Weights of a small transformer language model.
Size: 10 layers, width 192, 3 heads of 64.
Architecture: no position embeddings, biases, ALiBi.
Training: a variant of Muon for these matrices, 124M tokens, 7538 steps.
MLP neurons of a small language model. Each row is named by its layer, matrix (up: input weights; down: output weights) and neuron, and shows model dimensions 32-127. Each number is 50 + 12 x the weight over its row's rms, rounded and kept within 0 to 99.
After each neuron's rows, "fires on" lists the tokens most often at its 100 highest values on Wikipedia text that the model never trained on. A number after a token or word is its count.

L3.up440:49 51 47 57 49 38 43 64 65 50 62 45 46 36 43 43 53 54 48 47 38 38 56 36 57 45 63 49 81 64 51 36 41 46 53 51 49 60 35 60 67 32 67 58 38 55 60 40 20 42 64 54 52 63 76 35 70 23 38 28 56 42 63 81 61 35 49 42 70 45 34 57 39 55 43 52 57 44 55 65 60 63 64 23 32 56 54 59 49 58 54 46 65 40 46 53
L3.down440:34 52 44 53 56 44 72 60 38 56 25 27 60 38 48 50 35 64 62 66 40 60 39 54 32 59 63 31 34 43 32 58 60 63 48 38 46 42 77 58 30 54 53 46 77 44 56 64 63 45 42 48 57 44 50 66 42 58 47 51 69 67 47 33 36 49 58 58 48 40 49 49 66 51 73 41 59 57 58 38 49 59 45 78 53 43 39 44 42 48 40 41 54 44 55 57
fires on: "F" 19, " G" 16, "p" 13, " Ch" 11, "f" 8, "ust" 6

L3.up307:44 33 41 37 41 51 65 39 63 53 49 60 29 44 34 30 28 49 45 57 59 51 52 35 16 56 50 44 49 48 53 55 47 58 55 33 49 62 41 74 47 25 54 62 34 64 39 39 55 49 79 54 33 50 27 65 45 63 43 34 70 70 34 35 32 49 43 56 51 52 58 31 32 70 52 60 50 50 80 45 62 52 55 58 61 50 35 21 60 26 53 69 51 31 64 51
L3.down307:33 54 71 46 63 38 48 53 59 80 36 44 43 38 45 69 54 30 48 42 62 24 39 44 69 37 29 65 48 40 41 40 56 43 50 35 42 49 58 51 58 41 43 38 51 39 54 32 56 43 34 62 43 47 32 54 50 53 34 41 56 43 44 37 68 46 48 58 49 68 58 60 56 53 24 67 53 70 74 40 48 58 59 53 52 44 41 62 46 38 31 53 39 60 60 41
fires on: "igh" 25, " w" 21, "ou" 14, "ist" 12, " (" 9, "ct" 8

L3.up439:54 52 37 74 47 59 55 65 47 13 57 60 44 58 39 64 49 56 28 56 29 50 67 53 51 29 48 40 44 77 33 64 62 42 24 62 65 39 55 31 42 43 68 63 50 66 44 55 54 64 51 55 36 35 80 43 53 56 51 47 52 60 45 51 53 47 41 49 71 57 38 56 46 51 56 37 63 29 40 51 56 44 72 64 44 45 40 45 59 34 57 74 36 42 44 47
L3.down439:46 38 28 34 36 26 26 59 45 44 56 50 51 37 56 49 54 43 48 30 70 45 49 60 54 45 51 82 36 54 31 54 38 78 45 35 70 31 54 49 61 73 61 58 64 63 44 46 56 68 65 45 53 59 35 37 65 50 47 55 35 54 52 49 54 59 38 32 53 56 57 55 46 36 42 60 36 41 42 68 58 60 51 55 72 36 52 38 48 39 53 45 55 65 65 48
fires on: "os" 31, "ated" 13, "oc" 10, "as" 9, "\n" 8

L3.up679:77 72 33 55 54 62 67 41 50 61 53 41 42 57 45 41 55 44 66 60 73 33 58 61 29 50 48 44 61 68 30 61 70 66 27 48 41 68 53 28 61 44 45 41 60 43 68 43 29 36 31 59 70 69 55 60 57 71 50 48 50 55 76 55 45 38 45 42 36 42 50 55 52 45 38 47 27 51 60 61 55 57 48 39 49 38 52 36 57 39 43 25 47 37 45 49
L3.down679:51 43 60 52 37 51 41 35 82 46 28 58 53 62 61 47 47 48 23 54 43 53 34 41 39 32 68 57 48 60 46 45 38 59 61 50 46 40 55 51 44 55 66 60 62 66 36 32 67 44 69 42 40 42 28 43 45 28 61 56 60 52 50 32 62 37 53 51 80 37 47 83 62 49 61 65 40 38 55 39 27 60 47 41 47 50 57 64 39 46 51 58 69 66 55 56
fires on: "u" 23, "le" 13, "g" 13, "uc" 13, "m" 7, "it" 7

L3.up632:53 48 37 60 85 40 51 51 55 44 46 47 32 64 53 46 40 32 56 76 61 61 49 65 50 53 59 56 59 42 41 33 67 37 35 48 54 52 61 51 49 39 52 65 36 44 37 41 54 69 46 78 56 38 55 53 76 47 47 25 51 46 71 54 70 48 48 34 56 60 76 46 45 45 42 57 40 40 73 51 59 41 48 39 60 51 51 71 59 39 45 57 36 37 41 51
L3.down632:40 75 58 34 41 56 81 53 41 48 49 57 63 45 36 51 53 50 73 56 47 53 46 48 46 31 58 18 50 39 38 52 37 74 54 50 42 53 52 67 51 38 39 69 45 58 51 54 50 43 57 49 40 63 49 76 52 64 56 61 40 76 52 44 48 54 42 32 67 58 45 55 61 58 54 20 51 53 33 83 69 50 28 45 66 47 44 34 49 65 60 57 62 51 54 60
fires on: "n" 63, "ct" 11, "t" 7, "end" 7

L6.up407:39 55 51 55 59 24 43 56 52 75 57 48 32 45 51 51 41 36 59 53 41 33 34 67 45 58 37 56 65 36 59 39 32 51 40 55 40 58 56 62 35 57 46 75 73 59 62 60 61 52 52 60 56 47 67 45 47 58 62 48 50 53 55 51 48 33 51 75 39 65 70 51 37 59 49 40 45 43 43 52 48 38 53 15 37 37 45 42 54 39 59 77 45 56 46 44
L6.down407:65 41 29 38 52 48 49 67 34 71 57 45 52 54 49 33 43 56 42 46 59 65 54 44 36 43 60 48 53 49 45 57 50 62 64 30 32 34 47 41 45 43 51 69 33 53 52 70 51 38 43 44 49 43 51 63 30 32 41 37 27 52 55 60 69 68 54 45 43 36 22 35 45 40 23 60 57 51 53 58 27 57 62 43 57 46 50 45 29 66 66 72 60 39 70 56
fires on: "v" 19, "f" 12, "n" 11, " the" 7, "nd" 7, "as" 6

L6.up739:56 48 65 65 45 34 64 35 64 44 37 55 46 38 60 44 41 55 49 38 42 36 54 24 44 50 60 58 75 73 47 52 36 36 52 48 54 47 32 34 61 66 26 57 28 40 44 61 33 58 64 67 49 37 49 48 56 70 51 65 43 58 45 47 52 45 42 57 45 46 52 55 40 53 62 45 18 60 52 68 41 47 59 67 55 68 36 50 47 72 29 57 51 55 54 62
L6.down739:60 59 49 59 50 29 61 60 61 35 50 45 64 55 45 55 65 37 45 56 47 42 49 54 53 42 39 35 35 59 63 83 40 33 41 50 59 48 32 35 50 50 54 38 34 36 37 69 34 41 59 73 48 59 48 58 38 19 79 35 57 52 67 59 45 61 51 42 47 55 60 40 33 38 62 24 61 79 47 50 43 60 51 85 48 41 71 55 52 54 36 53 40 49 46 52
fires on: "-" 29, "." 13, " 3" 10, "c" 9, "k" 8, "al" 5

L3.up170:64 46 29 47 62 39 49 45 50 70 41 36 69 68 61 74 54 56 58 58 40 57 60 64 61 26 55 76 38 58 51 57 51 38 50 29 58 49 38 52 46 36 52 45 42 45 58 68 46 52 44 58 61 48 26 63 53 51 51 63 77 46 56 40 64 69 58 65 22 51 45 38 44 75 37 46 30 50 65 54 44 49 38 65 54 51 54 49 37 25 42 46 39 32 56 51
L3.down170:54 65 51 31 40 32 50 65 35 49 66 33 48 58 52 49 55 54 51 59 34 47 56 57 50 46 53 37 51 50 40 57 76 52 56 57 59 60 47 43 65 61 31 30 40 42 51 43 68 38 70 41 68 50 52 40 36 51 65 67 42 59 45 62 46 36 35 58 70 68 55 25 69 51 56 40 43 39 38 58 40 50 53 23 40 57 50 42 51 40 36 52 31 59 59 56
fires on: "st" 22, "all" 16, "t" 12, "ed" 11, " of" 10, "n" 10

L3.up197:57 39 65 39 55 44 59 69 56 42 69 31 42 38 38 59 65 21 47 35 45 55 37 33 61 54 77 42 26 54 49 48 57 75 42 69 41 42 47 45 68 45 37 63 39 52 28 61 40 38 37 40 43 60 71 37 54 33 50 37 36 39 39 52 62 58 50 51 57 48 63 32 46 56 67 38 50 38 55 47 61 37 44 41 59 64 29 49 43 17 40 49 67 62 54 70
L3.down197:48 39 48 64 71 66 45 53 43 47 61 36 67 67 47 51 51 39 60 61 53 50 58 36 52 60 37 67 45 54 41 58 54 24 88 53 41 38 51 41 51 40 62 56 68 46 49 47 74 54 44 34 58 35 25 48 30 41 48 48 36 43 44 67 28 67 36 37 31 55 28 50 51 32 56 39 43 29 57 30 73 33 55 50 63 43 57 53 57 59 54 57 22 58 62 26
fires on: "ing" 45, "ed" 23, "n" 6, "k" 4

L6.up330:35 55 52 21 44 42 48 47 35 51 47 25 38 61 57 42 54 58 31 42 40 58 66 43 32 59 32 35 46 68 38 50 45 48 66 77 80 35 67 57 56 50 62 49 61 56 43 48 51 47 58 58 50 49 53 71 54 61 31 37 42 53 71 62 62 47 52 28 50 58 65 43 66 16 37 59 23 37 74 63 57 64 48 59 54 57 62 59 32 36 48 34 52 86 63 48
L6.down330:40 51 46 65 57 29 75 68 68 44 60 58 63 50 43 50 50 48 31 45 54 36 52 57 57 66 53 51 57 46 50 46 53 61 49 62 49 60 36 26 44 65 51 52 45 53 42 44 37 33 60 49 46 69 41 17 65 51 56 72 55 60 35 46 46 29 55 43 37 74 54 52 49 55 44 67 71 57 59 57 35 59 67 32 69 50 65 52 25 55 60 40 40 39 39 48
fires on: "-" 61, " " 23, " s" 6, " a" 4

L2.up74:35 55 42 55 54 42 58 50 36 54 57 46 58 72 37 49 44 43 43 63 31 50 60 44 51 47 23 61 62 39 81 33 59 50 46 41 48 56 74 47 49 64 58 83 54 51 50 31 57 54 42 57 40 70 33 36 48 66 28 46 46 44 57 61 72 28 55 60 53 72 57 70 63 54 51 50 54 66 59 31 40 52 29 48 46 36 72 48 59 56 37 46 41 36 44 61
L2.down74:40 56 45 40 38 60 63 61 32 45 53 29 49 44 47 53 33 37 43 56 76 49 51 49 74 55 28 35 46 35 46 34 44 52 58 66 63 61 33 59 37 51 50 54 63 53 59 44 50 46 27 52 51 57 62 52 62 73 71 42 53 64 58 48 42 51 51 56 44 40 43 56 48 54 50 46 50 66 43 41 79 59 40 42 69 29 52 59 58 33 68 43 57 51 33 52
fires on: "ers" 29, "ct" 21, "ity" 14, "t" 11, "n" 5

L6.up749:54 55 37 44 31 48 81 46 53 56 49 50 38 33 49 31 47 50 55 35 35 56 58 28 50 64 44 66 55 40 58 51 43 37 69 65 71 44 51 48 43 57 45 42 49 62 50 65 66 74 51 60 75 49 37 44 53 59 43 44 56 46 58 62 38 55 57 33 42 70 46 45 61 21 53 46 40 56 80 45 54 38 51 53 34 32 51 53 66 55 55 42 44 46 32 63
L6.down749:42 66 57 46 68 63 52 56 42 29 52 41 53 53 39 53 58 53 60 59 62 79 58 43 65 55 46 64 54 63 61 30 80 61 24 30 67 39 44 47 58 41 63 36 27 45 75 47 60 47 47 42 32 48 44 45 40 54 43 61 46 61 43 43 50 52 61 55 44 50 51 51 53 33 70 41 64 45 38 55 54 65 56 52 67 44 66 41 46 42 58 40 56 62 50 53
fires on: " L" 22, " N" 12, "l" 11, " l" 10, "n" 10, "m" 8

L6.up528:34 55 52 44 53 66 50 32 58 49 40 51 66 48 76 52 27 65 59 47 55 44 50 41 56 50 35 44 57 52 56 36 58 67 48 52 58 69 57 59 55 49 75 44 37 64 46 51 55 46 44 47 66 59 44 73 50 55 74 23 54 49 46 49 43 58 61 86 66 59 44 34 37 42 52 39 55 53 53 42 46 71 72 47 31 63 12 56 51 16 51 54 62 46 38 25
L6.down528:36 65 44 30 63 41 43 52 58 56 55 43 35 53 48 60 58 36 51 30 58 53 69 60 46 76 59 45 49 51 31 62 35 40 41 51 39 39 60 32 45 53 47 55 36 41 32 49 44 59 66 52 47 50 57 38 51 59 27 81 56 41 38 61 37 56 52 28 49 35 71 58 62 49 38 52 40 69 62 55 65 51 61 52 66 55 51 57 69 53 35 50 42 64 38 71
fires on: "\"" 29, "ed" 14, ")" 12, "ag" 10, "is" 5, " e" 5

L2.up669:38 55 61 37 29 60 76 43 56 45 56 54 50 56 51 41 46 38 32 36 39 53 70 53 34 53 78 55 68 61 51 48 52 39 30 51 46 62 32 58 45 67 62 57 45 49 83 73 59 46 54 48 66 38 35 58 56 62 46 37 38 42 44 49 39 72 37 69 30 49 34 47 54 45 47 56 52 38 47 48 57 46 39 54 46 49 53 38 66 33 34 53 73 41 63 73
L2.down669:47 29 50 60 35 35 44 58 73 44 38 61 59 36 52 33 59 52 65 59 54 38 52 47 58 64 41 76 43 39 43 43 40 52 41 50 44 49 65 47 56 51 46 37 59 48 51 58 54 52 49 75 61 50 88 62 57 45 41 45 37 48 66 42 28 49 27 70 55 49 65 37 58 42 48 72 51 39 45 42 59 53 76 49 46 54 66 51 26 65 44 39 36 46 46 59
fires on: "al" 47, "oun" 15, "it" 12, " (" 9, " |" 6

L6.up15:45 65 43 56 46 39 43 60 32 76 39 36 50 52 60 47 62 35 35 65 16 53 70 34 67 74 41 49 54 41 47 44 54 55 52 63 66 51 57 60 44 46 51 33 44 34 33 49 64 58 39 29 74 33 50 54 66 45 47 40 36 66 52 47 60 41 56 47 28 68 63 43 52 75 44 36 54 49 44 59 65 33 69 53 32 39 56 52 54 46 25 42 46 71 31 78
L6.down15:55 36 50 66 60 56 53 50 54 43 63 37 43 42 60 55 51 43 29 44 59 57 46 51 56 40 60 36 56 63 49 14 64 44 47 35 40 72 46 54 44 58 67 39 50 63 52 58 43 48 52 39 53 36 53 54 30 63 66 59 63 58 47 72 57 50 51 38 52 62 53 50 59 52 45 51 73 40 52 44 43 62 40 56 92 31 38 35 63 52 62 51 58 39 43 29
fires on: "n" 31, " an" 22, "," 8, "at" 8, "m" 5, "st" 5

L2.up681:38 51 33 24 46 42 49 18 54 61 61 47 57 41 50 43 53 66 49 45 52 50 60 37 37 72 44 31 62 76 47 41 64 47 42 44 39 57 67 51 62 40 71 74 66 59 63 63 57 41 47 49 56 36 57 91 39 52 30 35 62 47 36 63 67 44 51 45 61 51 63 39 63 42 49 55 48 59 51 53 42 53 57 28 42 50 37 52 53 39 76 58 44 69 51 34
L2.down681:63 46 64 48 48 56 65 57 60 35 55 59 36 33 47 50 56 56 33 48 54 54 35 55 24 50 50 64 31 54 41 61 41 63 41 51 51 57 43 62 49 52 51 66 66 57 45 69 46 56 50 44 54 34 38 51 51 53 51 52 23 52 54 60 40 38 38 56 52 49 30 26 51 43 70 39 25 54 55 46 32 48 65 56 47 55 62 48 40 37 56 51 43 52 61 74
fires on: " \"" 39, "on" 12, "-" 11, " " 11, ")" 5, "and" 5

L6.up181:65 82 58 47 45 46 24 42 47 67 48 45 50 16 62 36 55 27 25 49 64 56 53 76 53 43 64 44 50 41 38 49 52 58 35 47 54 31 31 58 47 49 43 52 49 62 52 45 38 60 62 54 36 43 58 41 57 30 53 37 53 62 55 34 74 70 56 42 57 35 47 42 45 59 42 39 43 64 26 58 62 65 53 38 68 55 54 38 43 47 44 64 47 67 78 35
L6.down181:54 53 67 42 65 64 47 50 51 52 38 48 57 50 38 59 46 35 63 51 49 49 53 66 56 64 18 52 38 48 58 34 56 58 72 33 42 63 50 42 45 50 35 44 49 52 42 49 53 42 56 56 72 48 49 32 53 57 46 51 31 36 34 56 34 52 51 51 59 55 79 60 44 42 49 49 62 42 68 42 39 44 39 34 59 77 26 69 65 48 47 35 49 36 41 59
fires on: "at" 19, "." 17, "ul" 11, "e" 9, "c" 8, "u" 7

L3.up762:50 57 39 32 48 70 63 31 54 57 41 41 42 48 68 43 69 40 44 70 51 62 59 61 48 56 59 39 36 72 27 51 34 71 34 36 46 37 50 30 31 53 35 31 69 44 59 51 50 49 59 48 65 66 40 49 64 59 55 53 54 33 50 68 41 55 40 42 69 54 50 56 57 39 80 38 31 70 43 65 55 61 31 70 48 37 30 51 51 74 49 71 64 56 55 59
L3.down762:57 53 59 46 45 36 50 58 66 58 19 55 50 60 43 53 43 65 27 22 45 53 57 41 65 40 51 51 40 25 75 38 64 48 47 37 52 58 50 72 43 39 50 38 50 23 44 54 36 46 41 46 55 63 43 63 47 40 67 60 68 51 52 41 57 49 62 48 47 44 56 51 58 51 42 70 64 45 55 30 39 54 35 59 42 50 71 52 54 17 49 69 47 52 56 45
fires on: "uc" 19, "ic" 19, "g" 10, "l" 9, "u" 8

L6.up240:49 43 34 59 50 32 53 51 55 34 46 47 41 50 53 29 48 53 42 38 54 57 57 33 55 53 66 74 47 59 49 41 54 66 17 49 55 58 20 71 36 58 43 56 59 30 32 51 51 65 62 42 40 43 35 57 70 50 68 55 46 57 57 27 55 23 43 58 69 51 57 51 47 40 57 27 31 58 57 38 41 30 37 74 52 42 74 49 37 49 43 31 56 63 49 53
L6.down240:31 58 57 36 57 61 39 49 37 46 52 46 44 59 48 54 60 66 51 45 40 66 55 48 66 58 47 55 44 68 54 61 48 54 73 51 42 51 62 75 67 41 53 76 36 56 75 68 22 66 45 43 52 50 40 48 40 49 44 52 66 13 33 68 44 68 57 36 57 55 59 51 49 48 47 59 62 69 37 26 41 62 52 46 69 33 55 58 49 35 43 49 60 65 42 41
fires on: " r" 32, " of" 25, "w" 10, " in" 9, " h" 4

L6.up158:51 43 52 44 33 59 64 38 36 27 43 53 56 60 59 40 45 60 50 34 46 48 70 49 63 68 34 68 55 68 70 52 62 36 43 56 40 61 56 45 23 58 45 57 51 50 36 64 57 52 67 48 62 73 53 44 44 57 45 55 47 50 32 35 72 56 44 44 45 61 39 41 55 41 58 50 62 73 42 65 41 50 56 44 44 35 60 44 59 49 63 52 64 45 53 37
L6.down158:66 69 64 29 58 53 53 49 40 48 64 44 27 48 54 64 40 49 41 59 57 70 36 21 42 52 59 35 53 46 32 47 57 59 44 49 49 30 49 42 52 36 63 50 45 38 44 65 62 59 32 50 74 22 24 40 58 36 39 65 44 47 62 50 36 40 51 64 67 56 68 44 42 55 53 46 53 39 59 42 54 63 43 33 57 65 59 42 48 48 51 33 50 40 42 67
fires on: "ell" 31, "n" 28, "l" 16, " d" 4, " T" 4

L6.up458:38 48 54 52 40 48 61 36 80 41 50 59 53 29 58 33 46 39 47 62 49 58 47 45 28 67 46 49 62 46 48 35 49 33 50 52 20 57 49 37 52 49 44 65 68 34 60 67 27 26 65 49 54 43 51 54 65 55 43 41 69 36 50 49 53 40 43 47 43 48 63 31 35 38 64 39 47 40 64 43 45 59 76 51 57 56 48 55 62 43 32 52 48 57 50 52
L6.down458:32 50 35 42 41 34 51 48 69 31 36 46 61 39 60 62 80 34 38 59 71 48 58 45 75 44 35 55 34 42 32 55 59 47 42 54 49 59 37 37 37 46 21 37 67 29 52 59 72 64 35 73 59 52 69 51 70 57 58 48 55 39 48 50 44 49 49 45 49 45 66 41 65 40 33 60 53 76 61 65 48 34 55 48 38 53 49 43 57 65 57 54 47 56 53 52
fires on: "-" 84, " (" 4

L6.up518:66 60 59 70 34 25 59 53 55 76 35 38 28 34 39 53 55 71 51 80 59 43 33 54 73 43 41 51 28 18 41 45 32 50 36 60 49 59 54 61 51 49 83 68 42 26 64 38 54 45 35 63 59 58 68 50 51 55 55 46 57 58 46 50 65 55 41 42 49 56 47 54 47 38 40 60 31 42 48 42 60 36 51 38 44 60 45 41 59 65 67 45 41 56 31 48
L6.down518:42 64 50 31 56 59 56 47 41 21 53 44 88 50 50 42 61 50 60 45 40 66 47 36 54 36 57 33 67 43 73 52 62 52 67 30 35 53 29 29 35 64 32 50 54 68 65 56 53 55 43 57 48 52 38 69 43 38 44 45 48 41 57 57 46 37 46 61 74 33 61 48 61 53 49 63 57 57 53 51 63 48 38 54 48 47 53 43 41 47 64 60 60 33 45 38
fires on: "w" 20, "m" 18, "f" 7, "th" 6, "v" 6, "ry" 4

L2.up731:38 42 41 53 68 49 65 53 38 29 42 48 47 59 50 64 20 32 45 55 59 36 66 60 57 38 32 42 54 59 70 36 43 53 57 63 43 44 38 50 30 52 66 49 79 30 57 61 64 56 55 49 49 43 34 42 57 67 65 52 66 55 58 62 50 54 48 56 30 39 43 32 55 42 46 53 52 48 51 49 51 65 32 41 54 61 30 46 40 49 59 36 25 49 45 64
L2.down731:43 45 31 60 28 50 44 48 40 29 41 43 69 46 43 21 40 47 45 44 34 35 51 20 48 40 66 36 53 42 40 48 52 45 52 42 62 50 52 69 69 62 68 32 49 37 52 62 45 36 59 72 27 65 77 40 55 58 69 53 52 49 45 59 62 60 64 41 60 62 53 54 46 45 54 37 63 51 43 32 61 52 50 46 54 53 47 44 48 53 24 58 59 67 55 27
fires on: "al" 28, "\n" 19, "1" 10, "l" 8, "0" 5

L3.up68:59 47 52 22 46 52 49 55 39 41 40 38 48 44 72 29 65 50 36 40 45 55 61 39 52 62 52 45 47 62 52 51 50 86 44 76 57 44 42 56 58 38 49 49 56 38 51 50 53 73 43 56 76 47 59 66 51 48 38 46 64 56 52 55 56 42 40 69 75 45 47 78 27 62 28 37 21 54 44 49 39 48 46 56 44 50 57 41 43 54 45 38 44 74 42 47
L3.down68:59 61 50 53 45 48 69 63 79 55 53 49 55 36 37 58 52 45 33 57 50 49 36 47 49 61 52 20 38 51 44 62 38 47 49 42 41 32 24 57 50 44 52 36 55 52 61 59 47 63 64 52 43 58 45 55 35 48 79 48 39 39 25 44 47 39 44 44 63 69 60 46 44 53 44 59 63 36 32 51 42 46 49 46 65 37 65 61 40 61 62 40 49 60 49 34
fires on: "=" 22, " w" 17, " H" 17, " r" 10, " h" 9, " b" 7

L3.up28:49 44 40 72 44 47 33 50 54 42 16 55 60 68 53 25 37 72 73 54 66 53 54 64 42 63 44 44 31 42 64 21 52 54 47 47 38 57 62 73 50 42 56 35 36 43 52 44 51 52 31 54 57 66 40 34 40 46 43 40 37 43 40 44 72 38 47 54 37 32 48 73 49 22 73 47 49 47 51 36 53 34 69 45 38 63 37 60 53 65 53 45 58 48 28 56
L3.down28:35 66 67 40 52 53 59 54 44 56 51 52 48 55 50 64 35 61 44 64 35 49 68 36 44 35 34 42 35 40 46 49 47 48 58 62 68 54 62 60 49 62 57 55 53 38 34 71 55 36 63 41 40 56 40 32 50 64 45 37 41 47 35 33 35 70 71 40 61 47 61 46 50 49 42 46 08 39 41 44 26 58 30 39 68 60 72 56 45 54 44 63 64 41 39 44
fires on: " |" 19, "es" 16, "y" 11, " in" 8, "." 7, "t" 7

L3.up37:72 38 55 54 75 48 35 41 69 44 76 45 35 50 60 46 63 49 52 41 60 77 45 35 58 27 59 54 48 57 55 60 40 50 35 64 37 35 52 80 81 29 38 41 50 38 32 50 36 51 50 33 56 45 55 48 27 63 50 55 56 37 50 44 71 42 58 42 55 52 50 45 47 61 64 35 35 62 45 40 67 55 47 72 50 24 29 52 53 43 25 47 59 41 49 60
L3.down37:60 39 63 41 54 28 56 61 38 70 56 75 48 47 31 47 44 30 55 64 45 32 52 52 36 61 56 45 34 46 21 58 49 51 71 80 51 48 47 32 63 72 81 58 53 44 55 70 61 27 29 40 51 47 59 46 73 55 44 68 36 58 60 71 33 51 58 46 45 58 42 64 53 23 45 49 32 65 37 40 27 34 63 55 47 50 30 60 54 64 57 37 36 47 68 55
fires on: "ing" 23, "ed" 18, "ud" 16, "ish" 8, "ur" 7, "st" 6

L3.up73:44 56 63 64 52 52 51 49 40 57 67 48 52 40 41 65 50 62 56 36 55 36 67 57 46 57 54 38 73 56 59 46 30 51 53 46 64 43 48 44 47 49 69 46 45 59 47 37 56 47 15 32 61 52 34 42 35 42 35 23 55 34 51 60 37 47 39 52 44 52 17 50 69 37 59 53 51 51 48 25 48 51 52 54 50 58 22 63 49 62 76 43 68 44 56 62
L3.down73:65 35 68 39 51 70 55 44 53 63 68 53 55 59 61 44 43 61 54 52 50 40 70 37 36 30 41 38 54 40 51 53 43 68 55 68 53 32 45 63 41 43 61 52 48 41 50 37 68 52 72 42 48 62 42 69 49 41 47 52 52 54 52 39 53 33 38 52 44 35 76 53 38 76 36 46 49 59 40 25 56 66 60 48 61 49 63 42 30 51 74 45 49 42 52 36
fires on: "le" 32, "t" 15, "ce" 14, "s" 11, " |" 10, "ver" 4

L6.up724:45 48 49 44 47 61 61 42 59 65 46 50 52 65 78 52 55 38 49 43 59 60 41 37 45 58 49 48 41 61 42 45 41 69 38 63 40 32 54 68 41 49 20 55 59 54 46 33 51 54 68 59 37 40 36 46 56 42 40 47 51 60 51 40 64 57 58 68 54 44 43 72 47 31 56 40 54 42 62 45 51 53 72 33 32 46 47 50 32 52 22 44 37 36 53 41
L6.down724:35 43 48 56 51 70 58 49 57 34 66 54 51 30 57 64 66 78 35 37 45 59 20 48 57 40 54 40 41 47 48 60 44 47 58 53 49 26 53 42 68 49 40 44 49 55 50 81 36 43 59 59 62 49 67 51 47 54 52 40 63 58 64 60 56 41 45 72 43 48 38 44 36 54 45 73 58 70 61 39 54 61 48 47 59 44 50 57 67 37 44 28 38 55 44 56
fires on: "er" 13, "es" 13, "am" 7, "a" 7, "m" 6, "x" 6

L2.up441:49 47 27 44 47 55 39 64 45 43 30 64 60 43 33 67 46 28 64 50 51 42 44 40 54 44 33 51 50 52 49 53 72 33 53 70 42 53 68 39 56 58 48 45 40 47 50 55 49 69 74 48 53 47 52 51 53 59 73 47 55 71 45 57 58 67 62 58 48 31 34 57 57 58 49 55 56 33 74 47 40 58 75 53 54 50 30 36 45 57 47 33 47 44 70 57
L2.down441:48 62 44 43 39 46 49 45 51 67 49 68 47 64 58 38 42 41 38 38 43 56 68 67 35 42 67 56 54 44 44 32 34 52 43 63 38 45 54 47 68 40 51 34 45 29 61 67 56 38 33 57 49 53 42 51 31 40 41 45 63 18 29 71 51 57 56 52 47 64 56 60 52 31 32 29 48 73 31 36 45 49 48 26 28 35 75 56 55 34 64 55 68 46 52 41
fires on: "U" 19, "R" 15, "al" 10, "r" 8, "l" 5

L6.up550:54 66 55 57 75 46 38 48 45 62 61 62 56 36 56 44 32 48 35 71 57 42 67 67 51 52 80 69 45 70 53 35 43 36 42 78 49 47 65 46 45 51 28 38 60 44 51 69 50 32 38 36 73 35 29 37 47 53 49 68 68 32 54 60 63 40 52 64 37 65 42 39 49 47 31 48 34 27 38 49 51 41 45 58 60 37 47 38 33 51 51 63 63 49 44 46
L6.down550:43 52 61 40 55 40 55 43 64 39 64 66 53 68 41 50 55 58 52 30 46 55 28 50 37 61 38 37 44 43 42 76 54 55 63 43 30 40 58 49 63 40 38 51 50 64 53 32 65 53 54 61 48 42 23 66 16 47 46 30 42 49 44 48 47 51 40 56 73 41 55 52 65 41 35 52 51 50 56 59 71 41 36 63 51 58 26 32 37 59 64 66 41 33 67 70
fires on: "t" 20, "le" 16, "al" 11, "ter" 7

L3.up222:47 65 57 72 62 46 41 44 46 68 40 20 48 39 66 48 36 52 26 56 68 59 63 52 38 43 63 65 35 61 43 34 45 48 45 37 39 59 54 45 51 24 75 54 26 74 59 47 47 44 36 49 71 50 51 45 62 52 42 37 52 53 54 52 50 41 63 45 39 62 60 79 47 60 51 35 51 44 67 34 45 41 21 63 60 66 61 34 33 45 47 32 52 51 54 50
L3.down222:44 56 49 62 50 40 53 32 60 27 59 81 50 51 61 60 50 46 71 55 40 45 46 53 49 62 30 46 44 49 48 50 42 61 68 56 44 42 49 38 62 46 18 46 62 48 38 51 73 60 58 56 48 63 46 62 42 28 55 74 50 24 56 50 56 28 59 60 56 38 58 51 62 43 46 41 43 64 31 53 50 47 47 34 50 44 58 65 42 49 47 60 39 34 45 45
fires on: "s" 41, "b" 16, "le" 11, "t" 10, ":" 6, "st" 5

L2.up430:43 42 72 44 34 45 43 58 43 55 47 49 37 48 53 30 48 73 24 53 41 67 37 51 45 65 43 49 47 47 58 34 49 66 54 41 48 54 25 47 53 58 56 35 42 69 44 47 50 53 63 43 51 51 53 31 52 46 32 31 67 52 53 65 46 13 79 61 64 60 50 56 45 43 44 51 58 65 70 41 57 47 50 34 54 46 52 62 45 53 52 35 67 57 60 34
L2.down430:48 59 42 53 55 38 54 53 63 33 58 44 71 52 39 55 32 65 52 70 34 63 41 53 54 51 51 47 46 59 39 42 48 56 37 47 58 42 65 48 36 35 35 42 46 36 61 49 59 61 57 47 53 41 58 51 62 45 57 57 43 40 63 36 38 71 36 49 52 50 46 18 27 48 44 62 62 58 67 57 54 69 51 50 23 52 42 37 67 53 56 41 41 20 41 40
fires on: "ig" 19, "im" 18, "F" 12, "f" 9, "ess" 7, "am" 6